MLP neurons of a small language model. Each row is named by its layer, matrix (gate and up: input weights) and neuron, and shows model dimensions 128-255. Each number is 128 + 24 x the weight over its row's rms, rounded and kept within 0 to 255. Numbers have three digits each. A neuron's up and down rows have the sign that makes its largest values positive.
A block is one neuron, or neurons of one layer that tend to fire together. After each block is what it responds to, as a language model described it from the Wikipedia text at the highest values.

L6.gate190:149126122117140090114143070147092073144124141122149083108092117113137105124099101143159087126157139103145116133156107124111133118131148131141100111107156141157136114122090138119086117090085116162169124105113164130113062086122139110120108117134142119197093140123152106127115135142151083117106149180155102101152101054140086106083092113116121116144128150133136123109136136139142133135138
L6.up190:130141110105111091113125148125154132111132171113139140092117154104157140117136132158117109079149152141111107097137125111147109155133095136122114139164107147105151134160142125143126097134131120141117135164101073146144171101150150159122154116110111125095105065108106136122098098141151106093135169128135164176118128158086156120087149114138148107152139151104140101160128148184156092074124
L6.gate303:122143107158122103170125138148145123128168094109156108130127146165141132113120152131166154182139120157115123111112113112068132142162161079122157104071116100141114135108115090135138120101136122109137102134099155150115054130066106099118103112128122183166131172100101129115140158136151137119094105116111127136183136123134135120134130088140119081126103140127131141110153135118119125120103
L6.up303:083161127113133115112165121140132127149090160092161108143130122113141137123177146153131120094141120097105125135146071114129112123123136102166100113160147100135121120185101133121096113147099136147140094165118091117097168143139164148102130140137098082121144096124157088160139083123120110131128133121174141150096126087148162134110117110150110142153140123126103104142125100127107120122146
L6.gate390:148148086141094146099128088150139098152105150168119114165160125099122077131131171068135136090144102140140130112138105133109162118110112112139133105142192146113081181136142113119139148118118126106138144112132116120157114099122103159119118121135151119131142090196132167132077109138149130098081143178145104165085130139108134130136141120108140119115134115133134128115154089124079105101122
L6.up390:132120113113115153154127128150136135153140096138110102149132106114106096103116141123135133115130122129140092124122135155115147136146134113126068127135129176148132104142105125177122161153154136181127083175102118140118145113093119129061112129158143150134119115120132081146106147131136094130118090177153167156106134120091137110104120141170103132093135110109073172120115106098105127133143
L6.gate411:144088128131125111148099101134135100113106102117123112113149132086128116131129124137143114080132132132144167121147102114148112133105083118153093139107128149094098093160089084085074094102080147166152155137123137188094144090112133128122137125090133149121124125175106114127093108167126140126123110143140110150151105098154114139124171145121136061112150126127132168135120098119163142121137
L6.up411:104156145111159158163119140133110135087117138093140141121122124115121132108145143082138130126116130095108110093129128126085110091092117113173111145102126106132140127140148131148125135137100122146149144128145146120128182169117126170131108152113165146086117144167088086116150132151132097163150145172159139129156125089144077156126127080110125170115134116153149116172127100104117121121118
L6.gate609:119120155157124205074097145143163128152126107103128103065113157140127176167150092116164190120150148192119140170149160124113133069131140125099089121129154150119168096127135124130114086113132131175166164125080128137142153106168144142183180120169161091173125145115121131134126118137109135132086137150163124119136113103120132125142155163150116113130123137159098140130115122126132119105102
L6.up609:185154145132129094106135112131150104108171134132127127137138109118169121059120138132127134093105146130095125099106156116097135098121157112103145147115106099085165098128110173175123120119108159119118120106163141099135149078121134149119127126146144160135165172125139152114112105128135132125163131122130124164109164104118100121122121129121098162083081112160128131121114128131131106139108
L6.gate664:095080154135102126141128113133124124122125133161150140105127118108115146148128119182144117117115121133097151128161130108089123140148147076120158102156161118100172057141137117140140146129126131177145109157084191141117125135107111154120158135130122101122144149116114100152145119093184123130152154124108167122155097109131144104108152134134160120116117128125125119143147121154102139063122
L6.up664:129127186169118130126131158153125118155104131129127143085104132111128125081129120123124090118130149102132166127132105110122111122121151141158121177151182154118119106137091135145079137123098116131114156072169085147162146094168094138109128157158143170148077099113104158161111121115102148142121128119098111115106103110134134098104099107134100133101088119144116137113109116116156141144139
L6.gate682:137147095110086160137104129154124187122121110066102099098112141111157107152131132146090111104104135111159089084133135117106119161122097150118111111122144140117148111139081101148124125117124123129098090132115065107126099111091122156143112125170124130165122153155090149158133151125150118126131191161157106149131125109132115129140147078095102118137132127086097144145155148145155132151139
L6.up682:109144116138096106120129100132148161125141141100149111129058181109119127117162163179086105125138150131141129133132129116082133177157157083139129065109138093153136139108120124112101096160101131134135103141132120112118119183141100170136132114169145077153141155184109107149099102137143135102151120132146103142141106145133117099162149107107144110142144132142120130141104147122105140117133
L6.gate757:127131132176113099128091145181126128120116137126077118133126118138120121139082111126170171092136158144078186160147145127143107124127160142136125106109155085104109141098133101120165111140050122132136140136089126124125112109131123177106153168140133117168133126127103149133144120118117095082160119152078151153159148105122141136096125125101151134156137149128151136156192116137128131089167
L6.up757:088121100132105080119131150096117115141093125142085124130105118145135129120106131131106168114142212137122177104077134099155116085141137121151115142164143116106095132111156062132076096110078143139122159136130115139111118100108109138122150151137151100151192092130171142120130132127079083124102137104145117109133087100145146138137135125134121147121157158128120175152145152111110122082121
Clause-boundary commas. Commas ending a long clause or noun phrase mid-sentence, before and, which, who, where, as well as, or 2016.

L6.gate16:094142122112118095102087122146144106093128120101106091128080152129102115134096071124138129131104120118116126150135121124114186115142094150160130123116154130134119142122131108140128108125109100136130142104117140151115089135159148149129161108147176114141162124156130163118157129174109112189148112137105160102156142136134115132124153126093134166123099120169121120131149124132158130113133
L6.up16:129151159125131127170105116126123091097143158101158113106139119126164134147130176106136129134151106145143131125131148149167113146165129136097147114117089098087163134128075168112116061081139179156108128121142153162120141134120135126112121124124127126142119128087137133131103104111112108110143121121124106155168084131113124113082153126123137112133117128131102091102117128137110161110130
L6.gate98:145116128115098160115125093094111108090147187114120115101150152134135129142119092149103094119154089105083135154144125150120144134133179144160137133131123142168089147096133162156134132148118122138086140097104097132113087118117104151155133175169146182146137091142098138136155088098143099139117136098097137098120108114097172096156122119087135081117158100137142098124111145178145098111151
L6.up98:088143151089146132157126144096118105119146152099130141115130122133144051099110143126104135136133108082131153158124094116135110156139162118124148099122104130142106114121114120140141096154131149129128145125156123134146175136177100163161098133109125173123116094100135154149167108099115104182133115136099114129121140113147171119135113151116140135147137097129120193117084142148114091097189
L6.gate139:090171042095091165093139123130121081130111148138126111111092145130119125104149049129163119127108149151071087127108102171136117066115143154154168093091125110092111136143133155073113114132090099123107164121148124130135167116115132120098186136109143143125115058164118160139140150099117130123155123104152131156129144169123115126119132080104146126082147149152153120133166131135121106123087
L6.up139:118108106146087156181134134138141116129117155112121107106130093150124097112165107096096125137101143135145105109096138150107081103079170117140134155126130108150110127163147152105143130111083122133131094150143098125099158144141167172117155137096129122085095127125104136125144153135130128108112137139150116129164130175127133109146147119131153161085136143126151166162135153128119088135117
L6.gate172:156165130133129190140101088123147107163146146117154104096147147146144105153152106119125071100155140131110105117102117151148144120109152099104134140123131141165117094125098113085094176125066139175115134077110127162107113138144101122144118140162140133143102117145055150151089109130119111129135100111103116100151151115128122116130161142082153097131128104155135113109126154115118144154141
L6.up172:107131143096137115184124115093152109101114117109107112142134115189094129118109123113127115129148110102110102120119098123126161151139115133124146138118125148167154157121061121147119112117123126112109153125122134163132117110132146135176160122084137109124180145129076138119132126135163138104119126115139117136160125160171109112138138102110132135134088140129164113148146132154104128140115
L6.gate188:127118099115102101119109123133089139140145144111101131114121158143156108104155107117098134107141134130088147130122103154095141146122141127112120111129164107130168167099141122110100151123125081164172124105130124117142134128141132128122159105140167104165090120135142132158128118122154150106152169105170088118117146092095202153142116086118141095161159145112130107145121123172122172105155
L6.up188:158113156123093157101140136128126143108124115135135142157129155183140145108122124110088075118123118179113121117118141161135126130121148161078151159155148120120123147103126163130103158103137154147135144137143098080132176116173145129164092138098137130092114130094110101141134153116146120092151154118134138111151146125131165142169111103142102171128090111107169111110171113150122137154154
L6.gate781:170193158127103132166130120118097151110133119105120164109151139141166110110138105107119156124148098152140153122130097109160152100103136097139125091135139165129105148108141100136084107120086154139125140149082136115107142131122164140141179145116114130129104080171086090090146158132100124084140143153161141142108150125136152104105151097111114090132212159140081140088154103129114159111149
L6.up781:130180172097158120153156121122151168106116157080129143153134113163102126085128161136108114120126105106156120128129101126169144120081114107091145101152141121167107114105129130148115067113100108164091100135112113125118177122130158155156150160100133152122126097173125097116153133085088135082151137129190163141081117128141130124130132110111112123128129145131116118172169109111127139164164
L6.gate813:158118138120137090152100123148137120125109136114115153105183209172138108110106110100108128145157089121090128130146094111137162100114123141154152110141139125122107127170166123124118163143125143114098088107117147169148100155133127187142130167133167142108125129147104147124097123178151141135142149094108109102199113150164163140157172140148151115143104176110101101141146140138107156097084
L6.up813:167148049143101132154162110151126106126139200133147141132122105148157151109125107129122140134117151119143135133152171127139137113120119138126122127206130100141112176085095097161110099121105172125170134124123110117111155126093104081148136101123158092133136137129076154077149131138093134094146151144149110147112089112083095100140104097135079112112122096131113140136144134111168120131132
L6.gate973:178160169133121070118135112139127072160112111066193132148082170130139092105143159140094182135149155167153099115127136116111117105151145146085118127077118156115163161134069121119123133139124178112157150130096134124116150104095120144085150138152118155177193135137118133132075115109173117093091117116100141157103088156078102095125151142107107125139098129102129137089115121146120126120139
L6.up973:120149108120139093107110106151114136128171117135112119107086095109142122114138099125085083142176109098104119113169111131123137068153138129161098116151132165183123135117108106095109119123132165145115132120118120115128117121066113122135160116132092154149139084138164144126124131097144136134109147156131145133116089115106137124125168101144138115109181139118158118128104140145139130142147
Numbers in stat tables. Digits and cell separators inside numeric data such as sports standings, batting stats, population density and election tables, e.g. 74 RBIs, Density: 65, 60 points.

L5.gate117:141169113135060103139140119120111114154126172133107106106107136116141120129129130092111155123136159137154124148133130119101159147159103099170096104100120119117112112146104071126099116145146092116162130113119114133139098100145116142123147098152108100159124140151138093150122150130155128141114116156153142137164125118123088156068163073126134127123161162141141107106084140155092132113167
L5.up117:104111120126142126107119141126122149098150149121118116088148148141149129120134159124092144122159155142131126137150096109139111112072123113161133148139091118088142085119047111116125115161167124142113165142164147140127095101131141196122153130128147088115119104170155144151195131144105131155170101157113132136139101129135149108115150110091147133159146148141118141071133104135141144132116
Clause-ending commas. Commas, sometimes closing a bracket or quote, that end a complete main clause mid-sentence, before a continuation like "but", "which", "where" or "including".

L5.gate689:130168133124140117087096112129104097158121113127109132097132121141143121124096136123106134119133084131156109148147127105144130146106120148121121105164122184121131113115154083149095155152070115147137104137075092136098140131148099139095204141137131144152118175170111119105176161136105093086128095083144128144138124110160149142146133140083171129124124169106110104073135101136159138133149
L5.up689:112100116127132126111093127108136107163091128149147140165104168132149095088138115160130112118178142134143101147152117145138136080145140110124128079140143121157126098126115114178100135096147148121120125109103122120132111077157148151160170145151133141178115126174103156109126147158126134100088082114097154099097119141121070119096140100122096163144120113159144067168141138170121134126137
Numbers in table cells. Leading digits of numbers in data-table cells and coordinates, like vote counts 187,754 or 60; more weakly, mid-word pieces of place names (Antioch, Ascot).

L2.gate183:121104101152106082155119111140075094125132162122129174119140137114136144156122159140123145152116131177119135044103147148117142116145126112115116128099127112157107130134106155147144125111126169135092106160137134133097107100121114099104140101112170130162139159159138119133150127137141134117128123107128126110152122115162116096179116155159094132131146116134110128091103141135117115113157
L2.up183:114105083157138082117108136157152132134161194107173129148107115137125111141130178145146129095102104153115073086126150130137128125111133098120116110106105118152111122161103111139156118131122122113161143148134092131139179124109114078134124122127183142143122145122125106157123102123151124129175135171139103109114157127168112115109119150140099143209109137176159170118104093134171112134172
L2.gate185:155129118102103065151129145131130094147124138113122093111113157131138109127122107108152122073116129124117128105166123117139165125120124131145110159119104150148150106097133098098129116113123127142124131128093165141106094119142129090107172139132111142123158138124058126145128141130170119156130119109118123144097168198112135123124136133086111157130139147129129136116131128172146127110098
L2.up185:121157136133121105135148151172183127151136112075150096111115154112126104067121121130152102102121113087115132139172163122115145131107117118111104144083106123169118113091108127118125125113106106129149102097132124125143120138146119119134163194117109165086174132146094100175129120104159133147152103153122139124093111181120093097142120126123103158112143150108145121157159113132153109143123
L2.gate366:183153115135118091112139120121168136100156101074119127062130141155160101162121173099097119112139140139096121116159149126114165136126174185111110154099155128134142151164108158087114106111116149094091112094115128060121108095133165112114120114143142121117106125104092114137130098150188104113105192139133131130151133132127105133142176152148117095153165098140142061159100155129172132126120
L2.up366:123141051123138134113126147131117177165173123136161080168116115127134131122108139150090081126174095127114118100108138111159110091153120130125115131097063084138141152164097131103163146127116119136126089117094103101131130128143129121124105138076149133125145159132140123160090110141140155149168125117138123152160113128135150125153149080133100157128155155103139159102187168153105095103115
L2.gate370:126133140129114137157127098135118150131119126096132125079148170112097071164110133125155105105149104120149091161187103075123144122109113125146133098136161103124164122124115143130082140113148111139127112101111141131131086090134147152135148120100123140119080154137137172084129122146136137136129126154102094164129124103136136112135103118143149141142146106078133114128128118145139171121125
L2.up370:113170137116097144137121101117107130156154086083113145179147126133096138135103132135124152097189084126156121122164115120100185157172081182117149102141130126133153116115093119117124169139147113086087112129072112112115122153128142120161128115133160142122132150122102153138137104113116116151126182119139132108127168141136157151140123161114137161122150129108139123127107154175132156135113
L2.gate448:141094118132081122092107123137153135141178146109141118157136142128127112086133141144164134130159105130112161151099131117130140179115141139135137106140161113106136142145156145143096111147080094073102123139105083064074101144133106126141169156176131120169156125155097138159149116096091149143142140131125125167135153131163098108091152120141123135149150140114109126106121153130109137104126
L2.up448:139144134100042153119096093140164097099128129120160108169150136138169114079152121139133163132148106146142152116119124155161165153132086151068129096124127095122184150150176143123151149138096106123138113147118104092083092114124121144146121137152161161116163135103114165125110140138131097152173148096096133122121166149109129133123145140062149115133127116080140113115129136168124125151141
L2.gate829:165116172098095107123139127143117121149150129123155124140143188151126127177140154118114136081153131188117131140137105100144130120159129137112112109144188124131126175126138119143112115152100090133116150133089121107131162093092132102137171116119150063154110150089132093116135102169149159104114106172134136112153142144092129146159160146162135125153156087117105147106119098176162141069126
L2.up829:137133164140087136121122141120175128140139137069121106177122121165085141128087111127101143108127135145151134159122136103130134095138142127101148106143168104137121153101133104158110073143093098122128086164087136106129157102114151127136135134111131109156127142147150131162138085146120137094142122173107124108136128134156133144114173134152130150115130079114123130140121107130152170121137
L2.gate873:154168108147135121140131132144137130149092146128116098085078115122159117107147125178140148104150102130149159140117115155144146160132114122114132073125084109129123146143077139120144123158105133122138151109136142093112112112114144128126141138136101159088156154116086115118142147134131120135125116103133144127160125116118116135040168121141127071132146143167141112100101119139141130153100
L2.up873:089125108156158102128121116116163131140116097136140139168101139093142097083103130122110133172148126165107150126146129092162125141115150104139154160116168109125107137147129097122122116145098133127138112141120112100190082150083116163129114141133160115152143137126137134141114120119109155111163120120101156143133080125144102115150134140172135147142131132075146139171131174121121171103142
L2.gate906:115134130134119108095124096154097106146141179118135162119126143105148140099121109137155143125157143093112120099098129119130135153120108136174147101114154106130075107143116153135108152138117169092153110138117152158178081118127131152137130088108104098143139134162134115139091123140167100127143087138162109150165168142091102105091163139122130146114125101170113140108142106132099110130066
L2.up906:145145169162139120170147160141171144104122096125137121145075199112121094121122112124133087062177117124174145101117150139149139129072092126151111137125111127109140134140113148151139128137111148162099146205130138140119160155116167156143135167117147132095171099142129157144146145115138133120144142114138109140126112139101157149152161140119127152161143137143135086110129142122135102160142
Leading digits of quantities. First digit chunk of a number in running text, usually a count or measurement after a space, e.g. 29 in 291,000, 34 in 34.5%, six.

L5.gate838:190105129150145135086106147141102144168120131120144109135115112082162142154164129116134098094183096140165132103158154129130112122127120122141143132091152145163103112116077133095142147133185082117113133120117118140142117098116134123144090142171147142136142170154131139108099118143099126105076109117099122135161110139138094142131128135124144129085099090165110140096154111146155126118133
L5.up838:166104148163142132097101128134118118160121122167132088092071142141196084085126142097131116139105095158145167139147059107185104106119162128117152145127145122084124083143128152137128120133114101117125142074104120121148155071141134124139107148116136182132154138129122093131119118102104121131123102128125104133139100129130104108139101139121154119137166112156063128131165083132152104120161
Complement-taking verb endings. Final pieces of speech, persuasion and stance verbs expecting an object or clause (bl-amed, conv-ince, den-ies, suggested that), plus against/on after nouns.

L2.gate261:189105139164129108154099129132143102071110119159140165139146142162143139111136164127174145140131151152158110098098150120078107089160144081144129137130131128120086131148111112110128113135106174146080143115124140102128099131069153089129146126106103132141146181141127134130102088120157115162123134124146146134116130155185133123145140142112109129121135122156167138129117127130175111139141
L2.up261:134143093128126145140170139121133131141123082118086097133120124083150132133146148120112115117119096144139121099097113115146147129102169128132143133120076103148169138128123181098151189142122145161116130116099082113120117104145123124116102166095134135102148116136152126154101133143107113119127148151124106122109166115165118126108113122132156072095128174117110129141067138130127167163170
L2.gate417:169125110148138100136128123145171110090123113103122126127127151125128122100182109099093098060154120153128129141090137097118138113127192100131115069131118138140126105110110115158132159137147141139102187155124098159126124083092136141122122125145096089130091126117158148173149131148160144173137141124112102115136141161129126157113123159138125112112137124187154128089145103150132122138104
L2.up417:121144163115112103151088113090190098127134102135094122122066143175155111114121069134121098124113128144127147162140146124108105107168172105153147106112094086140198105119099105142149125137129122145149185151129110142177130082139169143141126141136134117136111129116159124148134174119141126161143119114111119101130154138132114150143165119090114134096110108164163172110166084180141150150151
L2.gate477:177111147163120130102109138142131135105111105099073122115120146132137185125125138171129126126127124121120105171126110116118153102140117096121129088141112109123144153128140107101149109113146123088089142125086138159116112095110135141130155097136149126201087103112116139121147166165138104088099113141139117142134164137155129124121152091146133156116150143113180136122146110127118148111072
L2.up477:132121156160111155114100128126126161133174124105115132086131099153135141120111136137116111127152152127093142091105119140158147125127119092136134128160142150151119142144148128123176113118120132090112131115063128148070121117126137151121140105127139109140119118101163130156156145142146120140112114136134128136101213131168151159144116113157124155103172113114118126115155122131152103125115
L2.gate483:129143136120116105113108148112133108164136102128097143160119122127143114142183109141134166100132103112121090167140149101124146101163121092168149121104133150142136113144129121080112141128125082171127141102156141155108133125175151118130154109114169116152110097131116130164092163202164121121121135172086145125140099095139120119131131172120152139132100193129186128123121076111162166168153
L2.up483:114106169083117110118126167154140124136093163156085155148152109149119130128118116118151163146118113074134103141122155118111078118121138095159144120117058102147149083147153118122189162132136092130139112135146146191117129130123143158143158091122151091127066119099113132118121157124143151107130096148090125133099112115185158145097086133118124122118102168151168171111119111121129161158118
L2.gate554:165122089140173128134139109135115098103129122139131086092107108154138123117133127103099105112106143113147127127110123121205150162134127153148111086089127080138158103155115130131138138105153085111099128117132086138105127087128168121140131125134157125159090119097080085153136125089179114126173178103121139107079139115128130136130150118150098125102153144137157130100095105166138149142079
L2.up554:167101150117102107097109122120145140114170128106151126113121128132141094113159163165133113146132127163107136148074178119153143122166168126147131098135111138122159115145115140135124149161157127120112144108131107135165141131103149088119123147160140099158102089066135096160123113145140120138150105138115101108105156123115115122112154156134124098097119104206130176092170103105119114154142
L2.gate787:094142163157128123145130149117126147085139125105085109102124165159136144125142117087135160125129122151086150133117174110139108114150127136141130119100141134134132105120095170162094126150114134143150167142089106131062096151144144081129135123084106152072097112105137150143162116149107098077161104124082114104148101129166106142084110104172129103101110119144102124160127142142124164127114
L2.up787:154165148098165123156149136121144085079125072125126126118149138109105149168137114097098155110088128112124132083122136118123150143139129078126140169130100145116129154115146143097117125159109168116158100109104111124124116127106165082134127193104132177128117116108109108108176098143059113112122071134094152113133125177134157156102103127112111134087099114135116143134100135136101137147177
L2.gate796:137123129133114094121114110121118102145143096134126117152138099090162157141177109100113091131143146180098135106149117088180132176115135140134104111124101109095135163141118138098103181115149161122114092150111116085099133140090126159107099111160161145095082195152118117138143114130125111150103183140139108137157146141162087139129138117155124121105102119104152086099151151162145117116159
L2.up796:160124120142124138083167164169106115149110127123159115098107098103176169104132123174086113060159114140136120077132135108152132111143136135111122091104130123104127135154089136138180110142135155141142104170121084134106165095104184156106136107094120146094155109105139114113118123170094131129149159161146117138144133132105147089116137124138083117144131128127158108107108151123126122085116
L2.gate816:156107099150138087137124166149138165113175126102132070127120137146134121144098147187132154132148102146093124147121164097132159094093163133125145152117141149136085086147143133149132136129125141119137155136161121126139124111145095143118130121089120148139086131155084128085129113129127111125123115111086090146115126075144095133110081165101165096139145126213146127095158141118128148096137
L2.up816:129146135134137108098103158189121121113128122138162139132110124135167098096138128134085147089131150096122100123111127155115149120176131093124159110128140164112138120151107104140110165139152113124180133168140149127160132113092178160117129140107131118141154111099130102133131101107129102113163083109126151109151110128130141128117169174102101118083146106176157145131121094120121119151090
Mid-number digit chunks. Middle digit pieces inside large counts and measures, such as 6,80 in 6,800, 5,00 in 5,000, 80 in 8000m; more weakly, verbs like described, includes, involves and suffixes such as -ed, -imate.

L6.gate207:103132122120131080087051133124130147204136151118106082069087126148121159134115119122172127101132160111149133190138142128144140152112156092120144131161126146129189065115113138132163121169144104126139175077096148131122147118115157142130150109084118101094084089107112132085158120171129119136076104111109116158132114136140105126060136128131158145115137153168132134133127091071149132094099
L6.up207:121122121127109110153166109113115134107158111123151124157119122150151133115110122081103141150102146115134140131121108098111145122096162137143183128133148152128117139113120136128152134126103099111122138118125111124107088125163119103135147139131117139081122138116163138172121164097151118117114153071086071155124205082154102104107123118118075132163142140120119152124183119115120118122157
L6.gate382:111108172136059131105124132123144136128130104117112160133098172158136090158128134105135117140115119118138100120112110116123113112158170105167140105096109172108153123084096079098132138135063152151105157148098153120126128105129123093128152133112158155099094106163074106123110101140154091094153100127148139136151085129129126145122129116111124143124144125148169161125178126111121113101170
L6.up382:127167178138106134093096168110148114136164108121165150158106128146115124133141122125091145121051122147131132112144131136134142133125158155109149105107102119137130146128116084112079164149139149106123132173135133149132143087153127098139119139078135110125129131125148099134142135128138113132134129126142088133094070139118128148107118170114112151100127112177111162123128113100146165154143
L6.gate412:106124141069127121123079127105084123128117140118115096163116132136158107127160102141125156094110117102123126148158081118131140115176138113150142109107141110106119106133082116143158112162148115120125105131138103162118117132130140130124146129094148145136123103133122100107146135116137143166144133137109114131125119143092101120096112096060141130112140170181107138139122126155127098129076
L6.up412:146150127153145122129093129131142147139138101117100151073102101115109160122120156130167147100103164195150118142151137134179096143147166113095124133101081127131156129150116108097129158160135104152189165093149153140148112148126139132143135134132149165137111125118083145118157166172101140122123133133091143121137107123152127184080169160129133116123111139165111115140135102120146141158137
L6.gate475:156109151136150126142109110097095155121129134143104147128113139117130129121101112158119141112148083119106116132115138123127142142093125144120104104087136095152167114126124118100126127128086148157130140130087154129125144120103133090095117132127170139115117142150121115109136159117149132132087097118098114186096159095124130111123145104084153096131123101142129128135097141154125106077161
L6.up475:133129214118105120095131193138111148152157156097117131109107116106138073122127109150127121115105090121099125139158171122143136178110183127136111111080105090114129096152134107136148084150149172136118090149125112150076135107131118090114118136109136138100148140126111057130130123179155166109132127135119137134148096127094100132077082113105131104104092141145106118135156114171125118143089
L6.gate477:110126131094128156143144108161146113137168169148149136124121125085157122122100123127141141054127139102113167151092075116166122129156123158138162106149131142130142115099098127103090129140166138130130149108138085106124123125101121117084119101136166066122092116111115118104086102121075129146136162148129084126111122098102140154089120119134088096153147112180116137149111175086119106147123
L6.up477:057107111128091151126115147103116128132161136160118134085079119164143133110137116139166136148141104180106095139138112138163119141100136079130112163109096122116125093151105092129129130123147142117164102120130121142100133124153112143154144139125147150174150131125105102168138130151135129110102111127079112148114142139123145144096152110172155140108130125152130181133176150115092115133139
L6.gate618:134141144091123099099140121171091132120120186111098151143130130102131148104147086113118138137141126117178147143123131096157135156168089106100125144109118130149118136129099147106159132124100090169130151099127134125149072113089098132151122153118124102176147122144108174138122157130065104116133091096111115079120119117110147149112121081079161092130119176148118134122101135091138140136104
L6.up618:123140176133169122128117149154127096148144130135126139114142123173142145115117126121145080111175107145105109112133093094140118174153119128129102154146115110133115122150073129164117148154137131163136102124103126123123099110121122082154148153088114103136107133147153124137113149185130143117116117060103142152132141134141146130097159070096116138086118145159133142104103136154125084130103
L6.gate898:107168151105104137135132116120105119176125130103090069139095138180126119114135141153136133069124105115129142125145122119106136180143124108146145109138173183141142122127099172170133086113113116149103144112123147096109162156147121108142153126086093105144105136147108080117128133102097089101104114130097121103085136108100127119128156129112139121100157115166137186125122114116122166109131
L6.up898:101121134113177116162129148142122110124163121149098119098141133142159167156092129098148106145156123183114110148114163146131127153133127146128142163133128109125136176172113161123134138139116100131202131146129133125166130082116108132213140094132151133111138136077164143098121142128130109135130086113106147136120120133075150155118114119074154128101086092167123145112133145091160129143067
L6.gate927:090185132105130090095088126113120123148105114130126115108104122127137169159123102100146160105117089144132133123142131116137157125125111097156154117125138131128187150133127109151092118118144138123158116149121203173136116123120127078130148136164158102104084122134086105140120151161126147142112132099090124138115130134098160079070143111114170118114114175143125119087093147132116093123143
L6.up927:125169142089137156100123143111174083146096134122089121144111108113154113118081166138167090119144081095146076120097139106110122157135115145127155160156130124065097113159113121134162122087102116164116127147093135129125134078146131116140156166141134132167119168090135142141139131164123125150119093133113166109127165151116103167085129177124119120103123134133090114132171136128120120125156
Transitive verb completions. Final word piece completing a transitive verb before its object (garnered, gaining, revealing, delivers); also were/are after existential there.